python train.py --bias="none" --init="uniform" --learning_rate=0.00211 --lr_head=0.00399 --schedule="cos" --max_seq_len=2048 --dataset="wikipedia_en"
MLP neurons of a small language model. Each row is named by its layer, matrix (up: input weights; down: output weights) and neuron, and shows model dimensions 64-191. Each number is 200 + 40 x the weight over its row's rms, rounded and kept within 0 to 999.
After each neuron's rows, "fires on" lists the tokens most often at its 100 highest values on Wikipedia text that the model never trained on.

L2.up621,295,217,140,164,247,171,195,247,208,198,115,209,113,245,178,236,152,264,243,198,198,162,200,253,227,169,210,232,226,173,203,170,210,202,230,237,271,157,189,180,238,211,176,210,220,249,210,138,210,150,161,155,213,233,220,208,294,267,222,194,206,188,268,217,293,174,133,170,178,289,227,245,262,200,170,151,234,183,185,235,268,142,211,145,203,204,233,294,134,178,204,256,244,223,115,260,194,217,191,202,131,201,201,156,177,176,158,219,235,200,185,236,182,215,164,143,264,170,184,234,208,187,119,179,255,262,236,173
L2.down621,186,207,266,263,189,158,148,171,219,232,274,116,267,214,132,194,177,190,174,204,139,182,216,171,171,211,178,126,190,146,263,285,212,247,143,151,148,246,121,199,190,175,211,217,200,211,242,245,246,175,172,265,251,227,124,183,183,251,200,176,185,265,251,223,149,176,198,221,234,193,117,223,164,226,136,264,241,116,179,193,165,237,252,165,165,212,218,204,241,222,241,195,251,226,224,153,213,295,234,193,222,234,132,207,223,187,182,167,255,240,245,243,148,209,201,209,175,216,189,165,178,225,225,182,165,187,214,234
fires on: "\n", "\n\n", ")\n", "m"

L2.up44,159,230,175,161,232,163,232,167,101,186,160,226,179,163,174,162,167,146,201,266,77,223,231,201,188,130,189,215,188,257,234,180,185,237,289,219,184,188,150,214,180,151,187,241,190,209,189,224,169,221,171,208,189,180,214,203,179,210,247,189,213,204,306,201,189,225,287,176,152,209,121,211,202,185,256,213,197,241,250,187,198,158,229,204,168,275,302,257,144,190,194,132,163,189,180,326,166,269,158,203,201,198,246,167,242,109,200,189,229,186,215,250,249,213,248,184,158,225,198,63,196,213,189,127,185,203,228,189
L2.down44,203,196,190,217,231,154,208,198,250,132,207,219,204,242,220,190,99,182,215,160,262,133,194,295,158,283,170,221,264,208,240,140,252,233,196,196,167,254,173,144,127,186,266,183,165,269,196,143,154,177,158,137,220,158,132,257,177,161,172,183,181,255,192,200,154,182,229,229,214,239,189,190,241,231,168,242,211,270,257,214,180,242,165,177,166,226,260,183,274,283,159,194,188,299,199,163,171,130,261,207,193,129,111,197,191,270,189,173,186,186,259,216,174,257,227,223,224,163,198,216,197,231,186,146,181,224,194,153
fires on: " f", "or", " ar", " n", " only"

L2.up637,193,159,153,184,277,234,133,137,194,195,168,206,180,231,158,181,226,197,207,184,262,241,188,147,187,168,209,208,197,220,241,240,233,190,225,315,193,208,149,242,238,238,178,222,250,184,215,127,210,197,125,197,236,182,211,156,287,158,229,166,244,231,137,236,133,209,199,237,208,229,109,161,254,227,139,169,282,171,211,257,174,197,167,134,225,234,140,163,187,223,269,291,278,208,248,160,189,221,217,221,216,308,208,217,120,151,259,210,238,206,205,160,185,175,228,212,152,205,152,205,192,212,202,121,233,229,215,214
L2.down637,197,152,194,257,119,194,138,240,205,166,229,169,220,94,180,254,225,230,226,227,157,138,130,194,230,237,162,175,183,233,147,187,110,169,162,126,232,111,187,214,259,205,169,139,226,255,208,214,186,204,217,240,158,223,197,215,163,237,187,254,182,232,246,220,253,209,244,175,222,232,196,271,171,226,263,270,146,167,238,196,147,257,198,199,174,209,257,236,145,165,174,205,158,237,156,217,173,129,166,215,224,196,212,232,164,160,178,185,247,154,217,175,142,206,161,192,219,150,241,168,198,291,194,235,178,162,220,182
fires on: "°", " the", " cont", " Pl", "ount", " m"

L2.up263,192,218,185,140,155,164,201,196,190,167,127,196,173,225,245,222,307,189,214,251,211,174,282,115,164,188,142,235,144,149,238,265,249,178,180,227,174,140,206,226,232,157,186,220,169,155,237,97,246,224,169,206,213,227,224,192,170,164,234,230,198,219,185,146,197,207,236,137,139,217,246,271,208,177,203,157,219,226,206,157,155,249,213,208,200,175,241,226,165,211,213,227,171,162,268,200,233,238,220,223,185,205,206,211,241,159,186,163,188,211,262,210,225,234,214,201,193,202,228,175,230,193,217,208,244,211,186,214
L2.down263,123,188,134,221,234,270,227,247,177,239,259,174,146,188,195,210,54,162,211,147,199,195,177,223,209,287,285,143,284,218,255,249,212,198,225,228,240,250,200,155,206,169,218,159,147,290,208,179,154,192,234,177,201,180,161,214,221,148,234,196,178,114,201,191,199,207,178,232,188,193,198,139,82,180,191,180,166,223,150,239,140,151,145,182,181,170,200,263,248,230,136,129,202,232,187,180,201,200,221,223,180,180,183,234,167,155,227,213,193,142,256,228,228,219,218,244,254,186,210,176,193,206,193,251,256,153,242,196
fires on: "f", "ter", " and", "n", "if", " on"

L2.up54,228,225,178,103,137,104,152,193,145,149,199,248,181,154,190,244,169,148,196,214,132,191,220,199,149,165,190,244,118,249,161,178,184,180,249,252,227,170,220,237,190,173,166,192,150,233,182,266,181,195,226,170,202,209,204,159,132,180,280,215,148,190,299,192,216,240,236,176,98,175,172,239,199,146,292,179,148,259,171,225,187,147,212,239,210,200,280,291,224,164,197,184,146,163,197,199,184,218,254,170,105,181,187,185,228,182,147,174,181,225,178,168,189,223,160,221,221,219,192,113,197,217,238,178,212,232,201,169
L2.down54,185,199,131,236,269,132,185,166,172,225,158,165,185,147,202,157,84,198,237,192,110,194,185,173,236,185,234,236,214,196,230,230,247,239,208,192,179,287,216,189,136,251,229,188,221,259,237,184,94,193,196,146,230,234,217,210,176,162,107,213,174,194,153,167,233,214,210,227,117,251,142,181,112,220,161,284,168,247,240,104,155,151,189,182,139,214,177,201,231,197,208,210,165,205,208,169,271,210,234,255,219,130,192,223,204,202,201,194,154,217,212,253,203,215,199,207,128,244,128,191,241,130,192,216,213,222,208,152
fires on: " part", "ol", " v", " pre", " s", " re"

L2.up883,246,275,198,179,202,166,176,214,168,208,220,243,133,95,177,167,191,130,208,184,132,223,284,216,144,155,232,205,206,220,225,247,264,144,249,235,222,196,182,190,210,212,131,151,170,221,171,155,171,190,180,178,147,150,229,182,173,163,226,225,173,242,177,241,193,298,262,113,128,233,179,227,181,175,244,195,243,234,175,212,217,175,225,171,220,303,190,252,196,228,255,213,147,193,203,192,229,230,231,176,165,188,227,182,182,183,163,181,218,197,184,159,193,173,167,244,158,222,199,77,166,205,217,108,220,251,237,100
L2.down883,173,181,119,219,217,263,157,148,161,237,243,191,96,218,147,225,159,130,317,203,269,163,174,186,189,220,162,139,259,166,274,230,214,226,169,197,169,245,165,186,196,224,192,227,200,272,258,245,255,184,229,223,158,147,179,153,152,188,176,271,161,241,174,221,179,198,206,135,151,208,159,189,200,242,158,228,184,179,181,153,209,178,197,267,227,111,171,204,203,193,267,240,173,149,251,149,227,212,188,221,213,207,230,267,238,253,201,153,122,160,180,260,187,108,155,221,192,167,238,143,186,236,212,236,224,165,173,195
fires on: " v", " qu", " f"

L2.up147,206,259,166,177,239,236,172,143,176,211,130,230,160,136,206,172,149,119,197,204,244,266,244,186,92,156,188,243,163,219,212,234,268,123,266,176,207,192,189,186,206,197,135,218,167,228,196,190,228,194,200,170,163,190,147,149,233,139,255,186,168,249,249,170,212,254,263,199,168,210,125,232,188,220,250,228,247,205,132,235,219,165,161,181,241,241,238,244,173,269,237,232,231,178,205,267,224,210,186,222,187,142,212,141,167,145,226,188,210,171,258,149,244,197,256,200,175,185,196,168,241,174,244,140,240,259,221,217
L2.down147,176,236,144,214,277,226,174,166,126,192,165,212,86,260,170,181,160,151,171,207,189,206,265,208,161,202,170,160,214,167,237,179,147,189,230,189,184,247,153,210,192,200,218,256,174,260,304,185,221,203,262,250,199,283,137,197,181,156,163,239,147,211,185,175,278,132,214,165,163,176,180,260,246,231,221,242,195,189,195,236,261,185,251,204,180,168,242,209,137,262,228,229,159,159,160,240,189,186,268,202,248,209,191,230,179,221,230,156,243,225,223,192,247,155,214,172,195,118,274,168,208,212,172,201,203,210,199,221
fires on: " v", "d", " ad", " ind"

L2.up289,249,209,237,202,229,153,201,172,277,189,190,132,228,239,194,175,306,160,200,207,249,207,158,214,197,212,209,244,248,216,198,271,222,140,226,196,292,92,262,225,232,217,211,244,241,192,181,160,195,264,210,275,254,190,110,246,130,205,194,240,160,193,215,194,201,187,150,177,131,200,257,205,252,242,144,168,236,296,206,173,259,217,182,118,228,176,188,241,200,197,194,246,153,145,281,244,257,268,164,208,181,224,177,203,177,216,202,165,214,167,232,231,233,219,181,188,249,214,189,200,183,272,234,186,241,220,242,146
L2.down289,216,244,260,214,231,232,137,317,142,203,212,230,199,158,116,258,213,236,191,212,100,188,182,153,205,194,146,213,206,175,250,188,204,228,215,216,209,227,223,146,192,181,218,170,214,141,166,155,153,223,173,133,159,116,257,178,258,176,221,245,230,209,154,196,158,198,202,196,204,197,174,189,212,151,216,279,239,193,222,174,112,211,182,190,176,250,145,154,242,194,239,228,239,216,194,215,134,235,198,196,233,139,182,224,189,176,256,77,231,172,219,213,264,144,186,247,152,235,237,196,202,137,298,205,163,149,211,265
fires on: ":", "ity", "ber", "°"

L2.up771,250,207,170,138,226,92,170,205,184,181,76,204,165,212,197,139,203,179,234,218,179,261,229,217,156,144,288,200,172,120,169,189,203,203,246,246,258,172,167,183,301,156,198,163,201,192,195,185,198,180,178,162,222,210,225,185,212,252,227,171,179,225,213,237,200,210,121,162,200,255,190,227,250,228,168,205,199,218,187,289,187,234,215,192,198,159,181,281,163,228,207,225,203,163,122,197,180,238,192,225,186,181,190,153,170,150,169,227,204,221,167,186,183,202,213,212,114,169,225,164,208,249,176,151,225,275,229,189
L2.down771,176,277,239,239,220,236,182,244,154,242,226,124,208,202,166,185,176,216,116,184,136,189,204,200,203,152,179,219,200,197,290,204,220,240,166,224,171,197,178,166,172,197,189,233,141,301,276,195,176,146,161,173,237,223,119,134,248,179,191,177,261,261,218,247,171,194,241,228,246,315,170,200,260,225,151,268,237,159,198,180,169,180,236,130,157,229,233,134,230,231,178,244,274,184,220,211,203,190,203,221,203,197,143,205,237,189,196,170,191,199,195,268,180,214,177,171,290,203,194,208,154,167,237,199,218,201,260,222
fires on: "\n", ")\n"

L2.up282,172,248,180,176,207,194,157,176,237,168,185,229,185,107,189,176,181,187,151,216,220,216,210,189,145,198,243,178,193,160,209,182,227,170,226,250,228,238,187,180,208,172,169,190,159,193,218,193,181,250,136,127,159,214,180,212,155,116,193,194,130,259,219,189,216,283,199,207,188,195,109,214,221,139,245,208,283,208,173,192,225,55,166,236,219,170,159,248,132,206,253,192,242,183,257,167,204,191,271,163,179,236,200,172,213,106,210,194,242,211,182,254,225,162,206,130,150,175,250,101,211,163,307,194,182,221,187,121
L2.down282,182,144,136,172,149,187,246,250,180,175,158,246,131,212,168,197,147,238,142,175,160,224,190,160,242,261,170,188,237,263,169,221,173,220,171,188,114,217,198,186,219,205,221,187,184,132,248,199,224,212,315,224,194,285,173,284,242,266,212,199,169,167,186,190,163,213,212,203,199,188,295,159,174,247,226,311,202,209,216,101,159,179,180,232,236,217,162,148,209,159,192,203,198,237,224,141,235,178,96,216,192,273,176,201,256,250,237,214,222,224,221,183,173,180,243,227,189,150,205,197,233,222,167,256,255,112,168,240
fires on: " ", "–", "-"

L2.up448,244,209,223,198,236,214,181,103,196,115,150,170,197,176,175,229,185,239,223,208,203,240,250,201,255,176,179,190,201,209,279,256,270,142,193,157,165,184,263,216,231,240,215,131,256,215,225,228,246,231,128,160,206,172,110,139,254,156,244,208,169,236,144,177,181,174,163,224,214,200,101,154,261,238,130,189,207,126,251,132,224,143,170,232,197,205,203,190,232,266,240,182,215,172,221,156,196,234,203,193,206,229,305,238,175,181,189,187,182,197,184,212,251,154,228,193,157,162,213,249,221,170,141,232,232,239,193,229
L2.down448,152,288,107,258,181,246,174,229,282,192,201,214,253,174,182,231,176,227,169,207,183,240,138,250,161,226,172,149,210,144,210,271,170,186,232,259,252,224,229,208,274,241,122,177,258,318,223,201,253,186,188,239,283,186,260,189,189,283,245,186,193,210,245,201,206,148,196,239,215,185,211,221,155,141,267,213,233,143,206,200,162,219,228,203,200,129,208,207,150,158,161,240,161,135,227,212,280,168,217,189,194,184,195,232,97,180,204,240,245,193,180,238,245,266,217,204,187,160,161,245,176,176,243,185,199,202,258,249
fires on: " P", "th", " m"

L2.up391,170,230,210,168,193,171,174,195,203,193,225,245,188,209,259,212,165,118,209,200,204,247,235,179,132,167,233,228,141,189,269,173,164,176,178,207,169,195,219,221,242,184,161,181,156,192,187,107,168,220,215,189,252,134,213,115,94,199,217,229,239,223,259,207,173,298,202,195,176,223,233,247,198,173,188,211,255,181,199,217,192,215,220,203,185,172,198,269,188,198,204,245,100,213,238,186,149,257,181,199,140,215,238,133,172,131,165,162,239,137,190,118,193,202,215,226,176,194,243,119,243,243,226,123,209,301,254,211
L2.down391,200,149,162,182,233,122,287,239,199,220,200,242,248,156,314,275,212,149,202,265,192,183,231,251,201,205,169,218,216,176,115,178,253,221,266,220,201,219,247,187,249,164,207,141,269,159,146,201,178,197,183,235,132,197,172,244,320,140,203,171,256,203,176,222,274,230,188,148,195,178,228,103,237,212,189,227,240,220,137,229,236,169,158,177,268,179,196,201,210,219,229,161,255,271,162,236,196,156,224,173,191,210,197,196,210,200,196,154,172,283,208,193,221,186,154,187,160,118,145,181,215,125,98,222,220,240,207,221
fires on: "200", "201"

L2.up503,253,221,159,170,205,194,261,177,152,177,168,228,154,142,124,182,155,186,239,229,185,219,221,200,116,162,254,230,206,176,168,251,253,188,233,231,164,197,152,227,212,231,108,157,128,232,170,188,154,134,97,206,164,227,166,142,212,217,238,201,186,277,232,209,216,225,226,175,168,233,186,263,186,209,179,140,198,182,215,311,249,216,246,169,175,268,233,225,250,280,187,159,169,187,173,216,242,241,220,208,138,180,248,161,189,168,161,257,179,242,193,174,191,136,185,170,204,197,207,108,198,272,234,198,186,265,264,212
L2.down503,215,171,179,169,236,221,206,261,104,194,174,161,231,188,170,190,224,188,209,218,233,204,210,253,252,187,150,226,235,186,176,205,193,177,129,190,172,198,219,192,227,226,195,190,254,237,194,253,231,198,185,179,242,175,224,80,203,186,229,299,209,195,239,224,173,157,177,240,217,230,170,166,321,156,210,189,186,219,216,191,224,178,189,217,220,224,144,183,218,167,183,259,183,287,150,201,193,158,245,204,179,237,229,230,195,248,229,191,204,187,150,192,209,184,177,247,246,143,210,149,236,248,193,236,210,148,207,165
fires on: "ed", " n", " qu", "ran"

L2.up951,217,210,172,161,221,154,194,237,233,222,176,214,236,175,222,203,179,177,183,179,184,233,217,161,192,153,194,191,102,191,176,184,171,134,191,180,218,171,165,197,186,201,172,219,117,202,227,149,158,226,132,156,173,157,217,233,130,186,260,196,212,288,164,253,163,197,172,139,194,206,153,222,159,217,309,190,307,175,193,267,227,217,247,238,252,264,193,242,174,179,199,212,215,185,188,190,159,221,332,202,109,206,225,176,220,129,160,226,160,179,160,220,165,199,208,116,200,192,303,146,194,259,268,232,169,204,204,159
L2.down951,148,139,195,215,193,202,274,140,189,167,180,216,172,224,250,161,199,181,188,199,251,202,160,208,307,250,201,116,255,180,170,238,161,243,227,256,152,193,211,155,168,216,317,237,161,218,194,224,200,202,196,178,172,194,115,243,252,115,191,177,217,182,172,224,268,205,211,253,137,122,182,188,206,226,164,252,220,222,243,151,174,208,188,246,165,174,163,229,202,284,168,172,235,231,184,218,211,221,174,268,182,213,213,213,240,202,208,228,233,201,279,203,205,248,205,174,193,124,182,210,222,231,207,253,191,210,217,182
fires on: ",", "=", "–", " and", ".", "-"

L2.up910,293,213,143,121,246,115,191,191,145,220,150,142,156,215,214,193,145,193,195,176,170,211,225,250,203,149,239,217,44,167,187,223,195,232,240,267,152,162,152,161,212,143,183,192,163,208,188,167,170,156,190,166,195,202,211,163,261,199,201,166,258,242,251,259,271,217,132,215,187,196,182,225,227,251,175,153,217,189,162,297,256,206,217,161,193,183,211,255,200,182,145,244,221,161,97,240,224,242,184,255,157,167,180,156,224,181,147,245,208,225,195,204,194,226,165,232,185,186,246,180,208,202,198,176,190,271,214,154
L2.down910,170,263,224,265,238,233,132,226,174,304,192,120,188,210,171,211,183,200,101,187,140,229,201,242,217,185,214,197,213,132,284,209,208,191,174,211,166,188,205,159,170,205,125,243,164,254,301,210,233,184,175,230,263,174,197,181,242,191,172,174,273,271,223,230,212,216,224,246,295,300,164,188,288,230,171,197,263,108,181,202,161,196,245,168,163,224,218,174,216,194,197,221,264,174,220,185,238,236,168,245,220,215,147,212,197,185,215,201,198,207,190,230,161,181,134,134,235,225,187,192,117,159,222,204,214,212,216,224
fires on: ")\n", "\n"

L2.up464,268,226,150,135,250,140,220,174,220,257,157,240,131,183,195,137,207,182,251,242,149,215,234,252,195,168,245,272,138,162,146,192,308,198,247,294,171,168,173,212,220,182,193,185,197,184,202,126,156,191,159,203,248,168,230,212,167,204,252,260,155,179,227,222,222,200,171,179,233,272,215,248,281,188,182,157,176,246,200,218,272,142,235,128,215,156,265,263,139,185,211,207,214,128,147,197,184,278,232,224,147,265,193,168,202,144,121,295,216,238,199,237,185,191,196,200,149,169,216,170,197,226,209,168,220,256,259,139
L2.down464,217,218,219,232,198,249,249,225,155,245,193,63,235,220,183,209,190,198,143,216,216,214,256,193,263,217,180,224,212,176,315,206,165,202,188,209,159,255,215,153,181,209,190,273,147,235,284,214,211,173,125,232,201,247,205,216,264,216,131,122,269,212,255,261,100,209,188,257,225,222,168,169,185,235,178,293,238,219,211,221,167,155,200,197,191,169,232,180,221,216,183,186,249,220,166,201,210,162,183,208,190,167,183,178,184,166,248,147,155,237,216,224,179,200,138,171,322,220,171,206,136,177,218,209,230,180,245,233
fires on: "\n", ")\n"

L2.up783,183,223,200,167,242,136,159,211,225,216,130,171,160,172,168,208,237,200,261,200,232,222,236,204,189,140,186,220,153,250,200,282,218,159,231,196,162,174,198,177,282,153,200,173,150,217,242,178,210,203,142,172,134,215,202,171,288,192,235,169,244,245,159,190,179,195,219,166,177,274,143,221,274,251,223,214,165,147,242,218,189,185,208,187,199,226,199,229,215,255,246,225,232,193,287,246,195,234,221,208,194,246,284,151,175,187,189,228,216,138,276,196,168,211,224,209,152,203,165,183,270,241,190,187,241,223,191,173
L2.down783,136,179,176,264,195,206,110,208,254,231,232,270,116,260,213,183,184,169,193,207,140,188,200,244,194,195,219,197,223,174,190,193,265,163,147,173,247,219,221,208,122,177,178,222,131,184,225,140,237,194,191,153,273,168,158,153,101,156,164,173,147,264,176,149,213,280,210,210,193,136,221,212,154,166,240,169,206,164,202,223,149,270,188,120,156,156,158,203,176,198,170,222,170,192,205,255,183,191,219,179,135,181,181,236,125,191,154,259,265,170,195,232,274,273,193,124,164,257,184,227,170,198,202,282,183,222,193,228
fires on: "ly", " also", " not", "ely", " one"

L2.up593,163,207,191,185,220,199,140,141,277,184,163,198,190,127,202,172,243,249,223,233,178,223,246,112,203,253,165,229,189,163,219,208,221,134,200,278,255,183,164,213,221,213,129,256,156,250,257,142,238,221,223,257,207,213,116,209,85,238,262,206,119,217,276,242,198,227,168,225,177,235,212,213,211,150,179,253,204,226,192,188,164,200,189,201,161,168,168,280,163,197,187,253,170,217,216,233,227,266,177,153,148,201,168,202,193,145,173,176,216,162,135,189,227,251,239,190,207,203,234,216,225,237,250,198,177,173,225,165
L2.down593,173,157,162,176,164,208,211,194,104,214,159,228,164,173,184,266,197,136,187,196,206,226,184,221,231,213,205,198,221,229,185,229,207,223,270,187,154,227,238,184,166,144,262,184,235,150,193,184,176,204,253,107,147,195,250,259,257,177,122,215,176,188,155,238,249,257,190,224,252,176,160,183,157,309,192,225,235,180,186,172,259,194,130,180,254,247,192,117,247,215,177,165,198,194,182,153,218,190,220,249,107,248,242,181,212,295,150,186,158,246,238,196,115,141,178,181,267,201,198,95,193,222,168,199,150,204,167,231
fires on: "201", "202", "200", "(", "194", " "

L2.up659,243,234,204,148,221,113,197,182,196,184,153,191,155,120,218,242,231,165,236,202,204,219,266,206,184,160,227,230,195,189,214,298,243,178,312,237,140,99,260,215,302,175,134,200,180,195,212,234,256,164,150,219,141,205,123,171,209,184,187,163,245,214,210,212,173,179,191,240,210,195,154,189,235,278,153,188,226,172,207,216,243,215,236,146,255,191,201,180,188,261,248,188,202,124,309,233,254,190,228,133,147,259,202,108,174,190,246,199,187,209,281,154,210,140,194,207,223,206,177,146,184,234,169,199,195,203,197,143
L2.down659,128,168,260,291,183,217,185,215,187,239,251,159,102,249,208,213,205,180,226,161,231,119,195,196,203,205,129,216,200,215,207,221,204,169,186,226,178,181,116,177,135,185,229,245,224,217,187,231,195,227,137,179,191,248,225,122,231,190,211,200,292,144,226,204,154,221,274,232,192,150,216,195,173,159,200,171,174,194,221,252,180,164,176,199,174,222,230,135,166,208,191,162,159,196,191,278,151,184,172,214,209,226,194,221,167,199,103,241,295,234,207,239,218,164,169,122,125,244,178,231,194,165,174,169,249,163,142,195
fires on: "ly", "ame", "gan", " l", "ely", "ade"

L2.up646,198,226,203,150,209,168,155,197,149,141,181,213,190,130,189,144,184,165,244,237,148,261,228,197,134,188,190,292,161,169,192,175,186,187,258,223,203,221,142,231,203,201,80,146,192,171,151,161,215,211,179,166,183,192,201,197,171,160,280,194,207,180,260,220,181,239,250,122,170,166,212,203,154,237,253,223,257,296,161,222,217,188,231,160,246,244,263,279,179,200,236,241,159,113,244,225,221,190,208,192,165,184,195,264,235,168,185,221,211,211,241,244,168,186,217,129,201,230,183,125,244,226,241,174,265,297,222,193
L2.down646,196,169,203,232,243,243,224,112,216,185,239,181,115,220,126,130,120,143,222,202,178,170,194,165,193,179,162,151,242,152,287,255,215,176,237,272,118,203,217,231,138,193,167,218,234,270,195,151,178,151,200,145,134,141,187,223,218,115,200,237,201,178,192,199,219,226,209,201,194,204,171,218,265,221,200,172,177,195,200,153,230,252,195,217,174,192,162,144,201,261,213,235,184,161,161,156,228,252,235,230,136,177,214,233,185,199,320,182,171,173,218,258,182,208,197,246,237,126,228,234,186,215,136,220,212,188,132,179
fires on: " in", " v", " n", " co", " med", "n"

L2.up686,258,191,199,169,208,137,244,145,148,184,166,198,254,172,161,171,155,143,264,183,125,254,253,221,146,125,227,305,165,146,226,192,179,203,195,288,163,191,166,157,185,153,124,139,152,165,120,203,82,210,201,205,168,194,173,114,161,180,246,180,165,184,256,208,260,199,198,173,181,213,169,231,160,200,263,203,192,247,181,197,209,205,238,192,184,214,270,226,233,186,158,147,224,229,224,300,191,232,248,226,126,217,208,175,211,208,179,163,156,176,239,151,182,213,220,204,166,210,192,138,233,277,150,184,221,259,220,220
L2.down686,272,227,133,170,249,161,216,228,234,187,195,258,226,194,202,151,235,267,213,192,252,196,172,212,117,240,187,200,172,198,208,209,187,200,231,250,195,230,214,201,165,228,228,191,214,254,237,183,251,229,180,179,241,187,178,170,191,151,227,179,190,170,213,191,222,215,233,224,222,198,194,176,306,206,230,163,200,172,226,186,178,172,106,161,79,199,270,257,181,173,147,225,154,144,182,158,99,194,254,197,142,299,161,235,173,165,201,205,217,167,298,203,190,200,231,224,220,144,180,221,210,226,234,128,208,200,210,164
fires on: "ers", " ex", " pe", " st"

L2.up91,245,241,132,167,211,175,183,189,169,207,118,197,175,209,189,168,180,231,245,174,204,175,206,174,118,133,260,211,130,113,157,190,222,206,270,283,216,160,196,159,259,126,159,165,223,208,175,154,209,166,203,194,237,240,203,157,181,210,229,193,172,252,197,223,232,241,176,141,183,250,159,181,234,203,221,206,214,245,222,276,207,142,237,199,228,153,185,314,206,158,246,267,146,161,142,262,198,190,235,188,119,133,214,221,236,183,155,245,220,215,160,203,191,221,196,209,160,179,261,201,236,199,210,124,231,284,264,141
L2.down91,207,262,272,220,218,234,112,232,173,258,194,166,248,212,145,244,191,171,156,198,124,220,191,168,220,184,204,208,196,182,299,204,220,278,104,225,234,164,198,149,167,234,170,233,185,229,234,243,269,191,163,174,193,189,201,179,246,158,189,173,248,216,217,214,179,190,223,227,296,266,179,260,228,218,190,212,198,113,236,211,193,197,171,161,153,153,271,128,216,195,243,207,255,175,161,203,249,290,203,218,248,202,195,185,276,188,271,210,202,206,208,229,177,259,196,224,269,252,175,207,117,199,210,220,176,180,239,236
fires on: ")\n", "\n", "===\n", ")\n\n", "==\n\n", "===\n\n"

L2.up236,186,223,242,151,278,221,184,91,136,217,160,253,213,178,109,210,179,221,225,184,165,279,259,161,167,92,149,189,158,167,248,212,212,151,234,272,200,189,224,177,193,140,189,122,169,245,214,249,185,167,136,220,162,229,104,176,242,241,237,190,200,199,237,265,207,234,257,239,209,199,140,187,142,225,184,205,208,189,280,215,186,163,183,199,177,245,201,164,167,197,146,247,293,160,272,264,229,241,199,163,146,170,226,197,211,211,157,248,154,158,180,160,227,216,222,148,184,223,147,135,174,176,208,175,192,203,225,169
L2.down236,217,238,154,190,180,128,192,288,322,148,243,185,177,180,208,115,208,249,206,210,158,195,188,281,299,207,202,178,222,196,216,128,158,215,175,186,192,179,229,222,158,254,230,221,209,231,180,193,207,207,147,144,207,172,224,206,243,135,169,207,171,154,226,255,190,187,196,190,166,179,229,187,187,253,158,185,171,223,165,143,251,218,154,255,172,225,142,225,165,196,216,214,278,227,161,179,184,167,184,277,245,129,175,240,156,242,180,158,195,174,200,187,224,219,238,283,186,167,282,229,112,118,219,254,202,229,245,292
fires on: " c", " st", " m"

L2.up931,270,210,213,150,231,171,231,182,144,162,186,211,171,192,157,187,154,208,167,220,207,255,185,176,129,211,193,180,161,145,204,186,268,195,230,195,171,164,132,201,180,223,178,203,146,167,151,170,139,200,141,260,177,173,144,183,259,193,240,273,131,233,149,149,179,269,222,231,161,188,134,198,230,216,187,257,188,229,199,243,169,193,274,236,173,245,261,181,241,226,245,186,209,132,280,265,238,308,129,162,140,182,241,127,190,116,227,189,221,214,231,162,258,247,268,217,187,192,177,158,159,262,208,165,115,212,166,201
L2.down931,161,177,204,229,253,187,208,194,272,178,188,175,213,265,174,221,199,159,178,157,179,219,198,278,258,182,249,229,236,240,205,199,180,151,175,204,239,230,220,177,122,243,269,149,238,298,183,239,202,231,198,235,236,270,224,274,263,180,183,185,177,197,153,324,126,133,188,163,266,107,249,231,206,272,260,211,277,224,153,178,238,164,172,217,213,253,200,132,196,144,168,203,242,313,155,234,220,105,283,161,227,179,172,161,204,274,195,177,166,223,250,220,158,204,226,198,184,200,261,265,193,207,269,246,162,162,213,170
fires on: "ou", " f", " the", " ar", "our"

L2.up427,241,237,297,168,238,129,208,165,203,220,212,207,181,148,170,189,201,181,182,190,102,249,250,218,172,171,207,248,167,221,230,203,165,153,295,263,179,178,221,251,219,167,130,184,138,177,119,215,154,176,138,173,222,216,131,169,128,182,188,178,146,180,263,216,275,293,232,187,161,171,191,205,203,235,222,239,182,225,199,209,203,154,252,175,241,195,259,235,214,161,191,232,232,206,249,250,183,220,192,174,125,151,248,121,216,174,150,272,200,173,192,125,175,190,229,181,189,244,181,112,244,208,215,173,203,223,252,123
L2.down427,283,208,173,252,223,152,138,204,265,200,310,158,199,239,151,206,245,179,241,195,205,227,202,209,120,208,165,249,180,156,206,188,179,202,207,212,208,296,234,175,187,241,233,194,117,120,227,225,198,183,215,134,227,185,219,130,183,130,227,194,177,142,198,206,188,244,227,206,201,195,159,207,164,277,228,175,193,174,189,139,191,166,184,183,213,218,167,221,132,163,150,188,268,174,220,206,197,214,223,259,187,188,132,188,169,196,134,164,228,235,250,193,188,151,208,269,156,214,170,234,207,203,214,209,154,205,234,221
fires on: " st"